From a checkpoint of a small transformer trained on Wikipedia.
Size: 15 layers, width 192, 6 heads of 32, MLP 576 tanh GELU, 6.06M parameters.
MLP neurons of a small language model. Each row is named by its layer, matrix (up: input weights; down: output weights) and neuron, and shows model dimensions 0-95. Each number is 128 + 24 x the weight over its row's rms, rounded and kept within 0 to 255. Numbers have three digits each.
After each neuron's rows, "fires after" lists the tokens most often just before its 100 highest values on Wikipedia text that the model never trained on.

L5.up514:127125134155199104155136164136116104155147135107118133137173144106098166130136106135136101087131139114119124140101146137144161192109117126138122146154120170168132116140074170140161107146136130159150100152136095084082177106110120079133129131111152121143144118126123113106101114132113112132
L5.down514:094123142125147108115166124113137156095153149168127112086137134140151130147145141155105132141115157151133129119115116132154114146121119104129129134109109133182089137121145146139157157127112159089125116130141136139139113121091164148147104139124123095092134130160149131094186153113111142086
fires after: " F", "f", " P", "p", " S", " f"

L12.up416:136109128126139154131124168140116130117112154137104088115146134097124145140125092066160075142137118114166098132078134103070140110152145141164155105097146144138134133101128104141132120140091119139109099108115145107162116091136102102173142131113113135146163122141093114174139127112118097114
L12.down416:124118155136103116129110141102092113119140115146121071112131131145138117150106117138127120107101121109095135111141129145136137145132170134148116131175106154068130121127111115150142175156140132112120100100126155143102138173150107130116105064138141108140150136143117165103120119148120119163
fires after: " p", " g", " P", " m", "ab", "if"

L4.up512:102153133105158118176145134097142169092107092093118147129066135101130120124110145116157126117152088155137145138119175134153120133149110124144157122097119123184130144103157153154134160123149094103167106124113127128095141116130166105163125160079078154126128162100137115129140122126135112132
L4.down512:160103151168118112143131146099115161095102105093122135106113124099122126138104121112116150132122087128062107115103160119111147097159087139138135131137135129120125186139169150125115136151114115119123137103126104098081130156104143057096132128114166173155141121122140154152194140113142119120
fires after: " (", " d", " c", " C", "\\", "c"

L4.up233:099153114110152093153150133153108141145146123168131128078130160144126097118137135135141150152139134122136113148130159134136156089106115098121093150130115089148116152110105159099108129141099154096132103129095151106153137113134132121151126180102115110142102146089139127163112115128162141132
L4.down233:142105137114126142130139108170141119091130136179120108177132118101142095136126132111108130113129119120115095090153088142155148136133104135127144131143185147103139111190169130148175147117118140106136096116134134112110116144151119170155115097101138135134165145128102125111116111108128115151
fires after: " s", " E", "E", " K", " S", " e"

L4.up162:104127093176177162100121120135137126113138102085090131115131134162128108113095112113095121154129106134106162160125141136097104168086152180151088107160129119152125162137138156146133083131106128119104111155120159119125127136136077173136112130114085108123154087134134151147124118086120115166
L4.down162:143116142142138102112101119138135122195101121096149116127151107134119173115112081111166119124141115173151179075140103165161131087157139123101171140094155151103101083123151121122094140142146112076176128151119117148145095136100124109134174127102120099101118134155129107192132131154137141102
fires after: " M", " In", " T", "M", " A"

L6.up320:134136156162123146128104138167150110103110133111158083115110148136124128109121168154149107107134140103142090075140114138167119151157143156141130112084114143110127108116122088118125133124133153149131104161160132108104152145094100167136072150199160116109097138108128115118131074134127119125
L6.down320:116145117125084130132127107097120118123121163104145129111112127107159140138152118125146115104127180103142136159126142145107118096104086179121125098140124100145120147145080182099149103117144093121121168105104198168137139146130128085111166138073186137170143093103137118127118133143118191105
fires after: ".", " S", ",", "th", "\n", " th"

L6.up111:121121089139112119151109152129144146109114147079164114102121119108132160128104140130132125183162112156178129114115149112102150140145114150119153094127122143174144127155115173134102079127097142161124129137099134098169129101105122122117061148113116139135125111121117143114135134104106169152
L6.down111:133174142149134125126138094117107067123092090123121121152123122114132103120113134153118161113182094109116157099126163153117128105144119037147099137105128122121146105104094170128158202134156166141128110140134083137167136127130133139132108111176116122147147131132105125086089118110146126128
fires after: " P", " p", " K", "p", "B", " B"

L4.up215:178115069133098175111130116118110136142155132114103135115148114107134175129097129118142145121118106112153131134143110058099127114144119115189131145144122122165141117142144106132154120134101156138182136167103108093098112125163118137134141088089124123149107134114156135145129099102097126095
L4.down215:084093106074095119143069091135167111118117082145107132153092146141059073117162179143161139159138134147109153136125154165145096105156116130148118143079139125119129100109119103113140144089095107154142108149105123151154138104150133136131120144116174150100131149119182130116109122137130087139
fires after: "0", "1", "9", "5", "6", "4"

L4.up538:158114114112105111144140134147132105141109119144133132109125093068119144095101121141143166106123099139124114166160153117149134087100151165150146103177161142152164088135124121141149096083132167171119116110153159131146133099116149081162118129152114148145138133157162118145078135104138098141
L4.down538:103112123198133102136170084178120098143129080140136128126160146091144164119122186139140132144189126071138138127115114165091131138098115139169127118151136153117076165148105100119111113126154113125139138133103102120139135136112107118129122124116120108116099139128119147154149164137143147139
fires after: " s", " r", " gr", " S", " w"

L8.up188:129141118109141116132143109106116120140122094103103112106140135109085093127184110111130124143128087174182122118134095142137139161141149110120087143165174115143125179104139117166114145123101105174151140119149150097142091093132169152109104161098120093091114132137150124123144146123125138105
L8.down188:070089070121142135125156132094145166176144102140131073142126105152126143143119080103118078128124135137133159125145138128121137077140116111149118147131107098124164101123133122114133118152125114182128167154104167122080077112149119174158154179195125120166174123093125126134142140132125159126
fires after: " pro", " f", "E", " E", "ite", " p"

L5.up347:149151098105108165116076120122137135160148146122158135111154184151124106118111163073149138128152127141121077076128141109147112175148116091106101160101106130160127127146132112133106130075114092131188128160095130088175176084085146139147134125140084123147143139117136149077134144129106143130
L5.down347:147134101134141099123102144178154120115143122095179125127099125103143048126113106145134136135099121090160133139105105087115154125124105121160162120104122104153091098158143116131156136125142092186081135102098133126139114106113160132157175098124128145120155122180167121110127139117123156152
fires after: " g", " B", " G", " Dr", " b", " Sh"

L7.up470:113160132159143171071089107148093105119134122087126101155156136124153124123156152127122139139130146103123139112137103148162080159159133168141144136150126129114127110091122158152116167097122092118099143110170162126110143112093138131172147133144154113151119166131135097084114114122142144085
L7.down470:115134116106108082151147115158096116153135138130118116149118107099115119117092104093129148132140162118131117132106111141164115105132132142153141142131109097105134148117169102122143089134102132117127152123126164093159135107157140129117090076079113089154122141129133139104107160113157110126
fires after: "\n", ".", "F", "|---|---|---|---", " L", "|---|---"

L6.up470:106112130122135138123128106148160117129111143128170163141092091185147137164145111120154125115165093124113152127111138098190117133138143142098145113097123183128132126108124146101121097126111143105127140088137131130117118122097124160158150110123143123131108112093135169119142187121139147085
L6.down470:114129161088108127116109132090160115148124100155129112103159116109155153128129171137138128106096140132152159109116163137149115098179156164118161106162163136115153143158161137121169149122147172135104109096115131117129155137090119160109161082131159125066119122121137124154113166153131139071
fires after: " ", "1", ")", "2", "%", "9"

L7.up483:148158101107132138109137139123144137135119124111127103162111133081159116116132143142110160101118099141130151119126152161149135137115091089127089124169123120139150101122105143159123144138156123134142101118141140095100170125143088132146081128122140101155165079125135107187128105148113130140
L7.down483:148151156115136093084160131140127130130131128092116098135136126114163139115140135154157137110124065126112098118125105182164135096099124100125101121114144072128121158144139137152156123115145157130142169109116174128157123145104144113113140085116119138107106116172135149136132135090109107142
fires after: " m", "-", "M", " f", "ac", " F"

L4.up257:170121139121137190140079097102165135127150146133145131114128122084134110095101124141181112130123113126163137084101113133128098155131105093132147133138107119054112090153120129105116167077173076144146135102130150125150155131141130187152156129092127104144118138145125063105167152097118099114
L4.down257:130179093104124101129095131108145158153143152102150107113138117124159146162129144119132119088140123160134095130109084096110093128175119172118131120136157104165125152155153130100082101137123100162086115102156098124138102148125093128153140114133144116122130132104137093134123121126110114173
fires after: " Bl", " g", " G", "G", " pl", " bl"

L8.up397:115109143102114142117090113092105113136071135132107144102176175162155155122114133093159156105140149096115153130132129094122098161113098168100126162140151157127141142094105101104120141144143138107156116106088109105131112156083140065122114142150115126150138118101123153150121136147180130111
L8.down397:133172111120102093183142112142132180168193123171138165129090126114152134103137119134146138133165150121166169125145146092104136091126138090143120148119112110099114133147119102107150109076088172130153078115161118082143126141178166155110152121102188147128117117135140124115118124126120135078
fires after: " M", " met", " m", " T", "m"

L7.up117:063109096121146104166132130135139161115123123122106121098151112123142126150108134107105099123066079084109130132151131135152120139103130192112115096123111129165174145134125098093134113174153120101136138126145112123116131108114076147156111120166156111117168154113122081129149123130135136164
L7.down117:085132147179099159100144128131126155112138123137140160115158142104097148107097138143134113107132156164116141103113133141146131100130158070147152111146145156144098126161110091117158144155126149101078129089130107135094125093168114132143139116157157124122121132120116116132152129132151137110
fires after: "\n", " \"", "-", "===", " (", "=="

L7.up275:113144131088129113098128115130121149147130145120092133098166124120099143136109145137142150111142102176117130138087162150081068144122086110156160135107176157184133149126118152142110145133099110154143167162108099106110121114121115150099109127163175100110096121157110093103059138112125132118
L7.down275:093121126152136152102140096141128163132143117129122099124122127099087107135139145108113140104167140115092147100100128135134119171135133078119157126132087194138110114067163141131097113150109131166122131106097120130102117143099115118142078069179114146099152162082128141157122129128130145114
fires after: " S", " s", "ch", "S", " F", " Sp"

L6.up99:114124132145122148116115135145070130154126153125153159110114141166143105132163112123130115148172126160103107119170126129147143153131079125121156096093137151179136166126137150103122128171147170114165144151158139137133166095105121125085108132126124125098130154126084160128136162149136094115
L6.down99:171114082113127112143121164083126129150139130128140126136096098091141096103106167161126139136116069114130114105176121099120161134123126122163139145112150146132140124119119117099140156127095105155115119141161147090126161131168139151147107093075154119152160128104075123125089101115180119082
fires after: " p", " ", " l", "ur", "1"

L7.up562:148152102106128127120126168116119146161111118145099150125101137162142144113184150122134087114060085124118106170117145109159156158096134134144149089162109107143118094135160133108119127115132189119129089122101136119111108128131185179147128118106125134122142140117153137120090141117166164137
L7.down562:113122120129120129131179122193137152129147158130144118137078142129120129122125125113153111181179150132139139095091109133115144130147133099118166155123112130125128092151153117145118153125131138115110111131139083129103130156114130131136119165150117116155112108176189163152112092170113110114
fires after: "9", "um", "ict", "0", "8", "he"

L5.up241:146165107116090133139126152125099097125149127160141138108122115110106164112147099178113139165131111097099138141156118129130136155131187096098136125157088107146134110110120130109113150124174103116140117132140156155109112141105198166112086126154109109162157071117119146128145143146145103164
L5.down241:149145111142090125090119173130133124144120103133085116124116142097076167121122114159126130177153095140143138104146135146170133120159148113104118107127149092135161116095125137093149164128146111160152079125130150143134110123119146133134089086118107089137148113075133109108120163141134105097
fires after: "9", "1", " (", "7", "4"

L4.up406:105156147160107145132109061133157163149167176114134116131138084142131127088082125152157137117145090151144144173153090130122114122141133157109125134127151095138087158158137139138088154074159113171144086130117103133187115127091103141141115168116136077125147097115131142107110094096158187186
L4.down406:140159116096136149146127095110131152142112110096147113124162102138117144113080135161128112115154125101136097151135110110112175195133135119128137158123125114137154105147126154167123088134126128118129127160073104134120131116151129145095103069114120153083133097126185115127194122146175128076
fires after: " the", " The", " B", " K", "The", "|"

L10.up459:112168142140159138122111095090146111130151173113099127103099121112134100104097182126117077149165146111143140139109136164103137118134123128112133119126166069128135151116131085142102133125130102151071133112157167106159125148164121123103160119139108101132119124086112132128136145135050111129
L10.down459:126128095131102140139153143129118150114114112140159115119113114113114141164097107118112133142151122159096121199173089120113142121175154114107121141090118158120149135176139158150118094137147103085153103145149108180185136125073167109151177110097107148124125097160156109161160117100110126134
fires after: " m", " M", "m", "om", "um"

L7.up437:143086109148126123109121136133090183105124119129090120099130157131127143110121126119164150118141128151126110118137121109123076127107105127090169102137155121157182116065109116115124121166151155158104135088173158127111157130101130117134136143145118127123166138115141126147130114106156111124
L7.down437:103157120136138119120161123145141140139153115185142111144127146140136165107111141115119096123131172097106116157109145153100123110097117110174102198118108160125143163170115115176108094086092131110107152156125132087171132137158103124092146146129159146109132150120165127089122145117123103112
fires after: " m", "m", " M", " l", "v", "qu"

L10.up225:145144106148106104147097117169142136124064118119089158165110107127097170126079129160166150155136152123103135147117120110128120113139099121114160130116169127166104136146100125096113137127150129128155127137103161124129142123130140118110139149104077174157094151165120113137104133156159075139
L10.down225:127151134135101085136162086125101131141126125080097178081127140096153149094111122144126084128168094096118160187153121160146130117116165175143119116138157111144107083148133130134115153117074146109122093103179121144127114116114159135102151112168126078091092135124166081099138145114130127112
fires after: " |", " ", "1"

L8.up503:095130125129123091122135117048109138145146170116147131151131163138118138120126121146150133112145122137113121086157146150119153161102133092150107169129133138171089126093156184169088107132147134112099128154090149102112126116107168151113105140130144124146156134146109131114084094139091164133
L8.down503:098111146112133109153110129180158132144127065160154108117082090066127150133097160156116117138158109115113111139107137165088103075136128141133143101120070139119109165132122169092147122124129123135109184100141113160137120116160097146155178125117109109096116119133123136126168140128120108133
fires after: " St", " S", " J", " Sy", "r", "S"

L6.up175:129181136145101144118130127142115138131119164126147107076133144129109148126178154140115109136110126090101126160151120145123115151119098156155123153138147100137127140098106177134096134141105191103102139110116177159124085141127142136141094102114131109106151130137128120110118163157142127150
L6.down175:134125152100129115139171145111141135102104102112136072109144147112150151133163121147139119096119160097114177132166123141110156167084127128130135141103189130104119099107114160142099144132171137177104093128153154088128100103098145142173102124138156127107183131118108143130115141155086158084
fires after: "0", "9", "2", "1"

L2.up341:144110119109125124173083144166098139117147135087112148121150131145112139144136180097126159145104128115134162089104108105110110095125121169131116110152087135137136093086157133136100133127123161138142124166101144152120121111170129162137135093110099140190123095178077127112150130145092159103
L2.down341:172114121117100100141071123146136100096125118088103124134180130152121129164144121114101122131104159139143119122077104122087121097098115171091124104133128134092096106149124138134092140140133148123125141141118100158107111114157139159145115079128122130148107075137133141145125113141127191142
fires after: " |", " ", " F", ",", "m", "ist"

L10.up516:129108132144124115127150119150095101124117080125121121152111147132089136155137148103116088104120098129090164128104132187133122124102179185096144127126185146175173143108140164137102158158098166159124145130104138111101112138157108158160123136163150123105101133119130110140101136143128160119
L10.down516:167097104154144130125083131125127100125138137119163151104168128116162094123127120158108128165149103152148135114123103099134117154137085161123124116117121100143110147117097140106139116089174101086156143172114105108150163153106128101108096124154146126130137136148100159118154129109119114119
fires after: "us", " s", " ex", " sub", "s", " S"

L4.up26:128116144157124119142083117083142173104098129137149116136118133115079157126148098103128131158128138103115133167074097143149140153118178114109118150122186143155147122087173136099107082138087158111099152134117118094106138120135103116158133119127152059120119099135133147128129149134128154129
L4.down26:147134133139129121123157169135121133105119130169104111108114103118101137114172095135097129156129144125149133109155163196096119141139121133118147089102104120099111147085129130144163150128111142155143099145112094170132126140142155138140112160140121139105147128088177087076141138122129161149
fires after: "0", "2", "9", "4", "3"

L6.up1:081120137143093126099160121121142075136137118093105124100122123101127147116099154166160139135115091157120117113146116143136140091099158118142169108124140131167143104142135114116158166101143140153170095171180113135136117154153185133137168123152121099126129131155142136160126154138150111102
L6.down1:127157147147136138156146146151144159137096134170165136116135081156127107151148153128100099113141149158155134148127085155092163147169112114108139128141117134134102146103126155115096084136122135097112130116109140149117148117146087102101143123119143119126134158088094190139140126134065121112
fires after: " s", " the", " est", "ad", " t", " w"

L6.up316:139138132112174145127080120139086089140136150144142149102119085165139118093146069134139129141154155154115117154125131134167132135116123126139123087123161161146127145122160145134131149092151095096164121154126105113143153098108089158104087135117151169149130163100114107146115142095110138130
L6.down316:166116136132132143162131121141095121129143117110123134156152089105107106095134151150162077134108156122129103110109169095119181125118137168123124147099104121118131144078118154092139135143161124144141109150125150156179127148108138136115203102120118163099157141100117092151154128094145101119
fires after: "–", " ", "1", "0", ";", "3"

L8.up268:130140167100121171092125113137128121135130177136116177130119140144107191129147156112120143121094099125134145148140074138105105143112137101141129160151133140152130137094148168120074121104120147124102085188135132153123134126126118106106154100140156110157090136115114115169082153113109100111
L8.down268:123110132129134073100158146142127100121141163177158138145088148117136082095093149116154127137146151136121110112119111151139097131118086177145116206153110151147149144142107110115102112153153108147126077121117135114124152101116145112160114156115117152142131162145134178120093145080104135110
fires after: " G", " F", " C", "P", " D"

L10.up252:132122106109144120149119135105139148137139175132145113132124163140192122109114159144118158111117125122126188182161132160097085139130119125119134112126115125159162133088092104084103112156132128109113144150138110175123091167083163149131145149117091094151168087161129131151154086141105132134
L10.down252:151102123065122128103117163165098132130147115109109105120153128112117133103140158134097151147174116134129096123059114139106119125143166114147151113088130136103148107153148142099138089107139097140121090158133111133136152088136143175127157084129183138102150091118116164112119138113151146125
fires after: " M", " in", "2", ",", "e"

L8.up155:127114103130119135121147157158106123090143136124163119130170144108132145097138163121120083156126132134128140137163106105124165133151133169138169131167135125136136126104135122112118155164093155175128095118061129119130123106145121073179129141148108115123157123127134102131145124092114094186
L8.down155:169153119113102129186134099123084141117112139102106125120108152149166134113133124116122132108094140122137108108110111142123132096096139105152110138123145175109167098084079165092150158126149130108125127139110118115175145115142104146135117126129125131099120160123095145146118149139147080124
fires after: "p", " sp", "ap", " Rep", " P", " p"

L10.up391:093115165116140133098096148120133140097106144095102127099126135139171113140165126133125116119108134116095129107071140124115100140128111134105105120156069190155131123128114122135099116161113114120141145122171135131074113147138129135103096117146138073125153107120110118075139151112158152158
L10.down391:149122182143125095096112110130141083144148132098117103148134137141082154120148128172109137083152126100153135131074101106138137095111146131122129161094162125124115108141100146096126125118153123133121111097118061103139146120120139125126139120133145162139137117135118144109132111173150072099
fires after: "i", "el", "ar", ":", "o"

L8.up484:129166134143145113138100067146135137111100136107111111146153116134134149150118156147144141111117146159118172149124131093106098143161147151120138127119128111130088123172164107107104145133152138153149124107143096093116134126127164124143159157115142122136087135122101080104094172140143106108
L8.down484:119141197137065176137116125124158146138136170092139126099111174152164144127082167097115149122134128105141115097145156112155086098090131162145121174174094107126104172113141088090110150145149119130139128128167139140072112174147124137134144095078140155093137114101128136158134130153107108109
fires after: " |", ".", " ", "T", " Th"

L4.up147:129105132135134165135178137137139152119158146091118149107163125129073145153157121087178116095129133135102131114146142109112131116166118109115131103091149115110128166140156127123137091178118118165169136159122090121071146158126156102113123106125111151128111162127149116171148122109112121159
L4.down147:091102145154125185113119101158100122104157101127111123135156146130110177152134126165136138139204117107155141136148096162131126098113113118119121180099141124128134151148123124126149165147133137146154164132101117084172108112161123097120158170113133108113116127149109127100109102141116137114
fires after: " f", " F", "est", "F"

L6.up348:122102094127126135099139104127132156114141147122097144184109105125135137126104118127068132141075126118113119132139132163138090157093093143097078142189140151148150134119087117115176107108099140104104126174111181110119153106115138122107154160089136126123102134158115130113153116111167116137
L6.down348:138127177112144152136139133136113122127117114157118128133152119107140108141108112132180149111151127173166122083143142139114142089112159097184121139105122116063124128090141112103118136135124110139191128091158127143174096153149112143118093148134152148129145106121167152104164124145096098090
fires after: " N", " A", " pr", " M", "v", " All"

L10.up573:122112106121145152111094169123113141109086187148129119124123110132148113078145130165098120115108141155092144159105119129122068126099109166095124146124092142133148162103132128129112105128117100145134087160139159123160115147124118121128104103121085088144142188113141122151163124126157100141
L10.down573:100169129143119116165148169152099138145148071141149135139120111123140089124115104139145125132144146158145094094133152168147138111122135134175112146097161111118118075138093146134110130116100110164079166096111100111125123106176119141129124128094121160099089078127119132084116089163114091114
fires after: "i", "ar", "os", " M", "u", " k"

L5.up58:130130135100131153107131086171097139149105145079108126110113173109107135127107134162115157149117095137122098144118097159131088162127118122126142154096141111158105153079130136131128083113141097123143164172083156120148115139155137162146105096089150134098091130142124138133131135122125132161
L5.down58:092055116135108162065117125144130130113147149153122164108127105100139115113119157101138168148098095138129159122149111124140111151135059130112129152138141135149165112097125092111070161107156071129129126162097157110126133119120135121135109124074136129155127179147159195126098143129100168163
fires after: " G", " R", " P", " L", " W", " D"

L10.up553:120105131116125170139133127119102157112134147089146127131126118113130131097093166112090114095114114138134127146144117111124058164127138086184182137103100139135097111142128167125090119122122181111118106141096107126148107110140133104186097144108186100143118141126149100122094142158147149130
L10.down553:140117150153142155096126098129123105144124139142146155120149110091136143111122126101112106167132139131149134144112113098123141115087103127194134138142116112122142116145130111135114109118159120133129131124122116136117153120083152107148091131096132187139174084134111156103171126123135127146
fires after: "0", "2", "1"

L7.up52:111120141101157119107124102125135116165122152130115181139083154143094106162073173166115145112139133107156130148140122140169092136115114129170181114108159113118200145135128122104102163091119119098136174117137148152073169114066122140138131132157120138151145101121117112114141109111150115113
L7.down52:128149128137129144183109134149120153142151168116113140162135172118183138129113126101133143118147071149153126129136092094076140140150132101107131116076130118140162135127169109075128114122091155111137156092172129126099127075161158113118134116140098178124121107111135118120183143153139096122
fires after: " Ar", " A", " M", " ar", " em"

L12.up483:161125131115114156152089120128118089112097108121144131106153137136173115128114116129118139116114090096122125138135120152107155175138133101140137103091113099174142119139098102138145122126142157159152111158113101142114125149176118117122159146116143144138075125121114152129114122102159173149
L12.down483:120111118123098145115187115133099127117136148118104094097124152079135120113136155059110151116136115133127125156156132139108123161105146126121153118082116149125135098125143162106117159131127157082154097114156147154123158122131195136111120132171111099122107128122148141081119133147085119112
fires after: "1", "0", "ar", " per", "5", "9"

L12.up163:176146129118118138121132118167114097125127131111144138123154123139158129129120157106161115117146142144124169091151072092084123123092108127117184100107144168093122125187133101130148116129132131153102089126134147113119085099127104110141131111060104117167154129115112088146136081142132053172
L12.down163:062103135077135137140130137069117144124159092126133107122120119098144139112104125112115121153135121128112093165100127111144142115128172104128132117106108162117152079139148135144147130115148123081119141148109112157112175146116108112134147124178128194149057092128149132118103142145118200150
fires after: " ", " B", " d", " b", " D", " c"

L4.up566:161144124126129139107147125127100127150126107160092129115102114160131149114162136148071142099130101125172133119145075135126104148116164090133170100120181107157166098173121138178120098156142110109151122116127173083132111090086102112104141061121111109172147146111131128120131089151120140135
L4.down566:104118172127158107135122166157112141160110124148172137147150113104120152146122142070158124157151127104102118124110116134147117131118116144083107124130108137102148152107102110094114155143157133105136145147165155127080104122155092105154156137107109142134131100134130129144157143126049131140
fires after: " l", " m", " L", " b", " d", " "

L7.up532:111182112103136147152153122148109138159140144136142160119154128134137102126145142130167118163142111125148114093149129097132099135134159135124129099115147112105119137097102116075070124149094145160146124137140174150184149148130138120130084127110117155130140113104103104173131134093102137100
L7.down532:114072126160115094114114178136085147102163116175105134130202107136159124127120101116142136171108126133107153146117156142133121144141139118175104118107116123121131095137149156084177106121166142113118105127159115073136134131142133139128104117149138149103135107124144129117118118157139105160
fires after: " w", " s", " p", " h", " o", " he"

L6.up252:168121150139115162107150091139097133133115094112118172172118135168087158127106135157125160135123083127148119137121080133112154136152136106154144163116170133134142173123137119134123111108155114157156104134124100106103127123137191092119119118067125147140123131144121138143120124122112133133
L6.down252:155120139118123151130157100127079096141150105110111187122111114112140151130164103128137140155119152124139153164194113147083119105140069170133144134140103123108104099135174151096067145094135115160125133141150064127157092134110139104132146158144113165142138101152147157086063113113106145142
fires after: "N", " G", " F", " P", "F"

L6.up344:113120129113151124123118135181178130121141136128101150148150151184117164137129180129149121176158126179106117123170106145143131169147106124143097118108112068120129118102116152130092131129088148152135152098107131115131131124177127095157174153104069138129137163114114119122089120134125119106
L6.down344:162115165116144202131118139156124125146130158110126153081131097133130081105143191112147101099073161121116094110141145126145087142097147129128184117186082148128179144146128114121069135105115100140122125108089103157128155118119130107136104149122123119104135164132155108119154171099169130112
fires after: " ev", " E", "E", "ec", " Re", " Co"

L4.up313:139132123098126131128183095085145125102141141136106136092104105176126124094111134133156102153110144146153141112135081110161147118127139142118120091117144103168137152142100135181117121127148157141175140106124122154151120112128102163155128126084153146138165104101183103137169101158134103083
L4.down313:111112118135113126129131144129097131138131113146131134158115135111138092117134159117134140125151151107145098130162089081139133074087082099146191138161117153107086112115107145126151106139141130106178156169108143149131105069167144169146137115154100099120177080130122150136172171136131122126
fires after: " L", "L", " l", " St", "C", " C"

L5.up109:123169105130136156152163111133102139121137121145132122130095113158089143077123156116103094142094122123175133128133150161115106102117095137073138126146130096115077123150139079100121137150120129092091140092119131110167149113174085163127146151141110113138152108144118131138177166164146123059
L5.down109:156149118089124122128092120074145178116162094118151137099113113082114090146147119126150129150114156124081121127141141121144129107129157125105088127194124179118135133108102087127122187170161152139188148119143092124140130090149093125143113168107173127135113129111114146120132125133102153118
fires after: " N", " M", " K", " U", "om"

L4.up518:142128150149138133133048097097120119103132119184126152117160139073103112103156122114118125131138119090125090169147132118115133173151094113083130070127120088138091117157135143104115144100106194128147099132094114142112112112150117115117097125115130099168149139112120125122146124102134156151
L4.down518:120158136126138126181062134126184139125135129140154155097129102146123144146101144090146137129074159089109139093111094131093110092114128138163132102100125181126133138168147105134135092136113090117115138122109117163133105133119128150128137119115137116169123097130178100134132115160157157158
fires after: "0", "8", "1", "6", "3", "4"

L6.up157:163149177141136159147132150166149151128085155080092153125127134106135113125148120128099100106171105152133163124155058124168109140074158068142139127113165099122124098105154198100135116162124108123146089103124134114147109140080147101106142136115125110127125095143126128099094119140119139119
L6.down157:110145132106188112137139127130129108094120108128159104102117172110119108131149141139125125118169174145190144113132130124091141120111083169127168113104139126100142160145136142131123116100130119130126171183155102168158148134107079117137092168105169110111125121121116104108118136153098141122
fires after: " b", " B", " de", " d"

L12.up478:125113144165133153199140113151114101082156143144122165130142119116128137159157139132142104120120165124131097092089094119128124107114122101136110131157097153153142141119198176141112124124153117139113118076099135130114103130138129103100112119145128115150136109141123116156133095157097137106
L12.down478:115085124163140111135144105123118148143155137095121142149135143117068095131227132130093111102141200160105110111138132072140135080086127138163179110143158140120143174101168141113098138104118105149109111157128156162104142151131104115163152129121134118171085117138205166137111099136133162116
fires after: " |", " /", " of", " and", " ", ":"

L10.up439:177104141119158131138083119116122157153101170119142148098116172128154090133058145134124123136138097085115134121155155133158117127138117140162173159130128165129116118116130108102104125118120159143155086158118122115158138136096134095150130158153132111142127101127136137143123133159147122140
L10.down439:134161133155105099140149169144126140118109122128075169173118112130137111114117098114099113108138140132134154117091125138129123170158143114113152126130104157117146149147129162167112156135115112100135137122131142111155130107127144144100118112144153142092101148112129096135145140136136131153
fires after: " w", " W", "2", "W", "3", "w"

L5.up47:088087116130153147138136113138081138138178145131111153121129083154100105129107169164148127114118114109107110134117110123116132167073137124120119077117130116143134145140141135128147144159125144119125105138143130141092112124153097108175134158150142112127152180125152103113109167150142083136
L5.down47:121148139085120093101132134141157131095087161135169131110157125107127158141124123152136112124140145108156141106097130123147111114154118127103168168129132110134115173128139091140122160150179136100128141105166125141147139175120113122131132133145119087147128088120083148136147086101145091085
fires after: "-", "/", " (", "s", " \""

L4.up30:143143126138147115160143147126160149120137118117153137119080167156113154098104151119147114126154138153139141100167152107158101125135130107120114126125082151143151091095149133152121146156097126102151116107070159106153131088087080111121096143130102133147128149105143115149077144103163140118
L4.down30:158137105116134137142111142150116115114115149146139117115077112117099139138145150119154158127171128109150091141126139093140115113090092118172070130147135086123140148099150111089150103149159109168102188100143151121124106140112173112123122130113179134116107134145157096091135110116139116107
fires after: " (", "-", " c", "E", " e"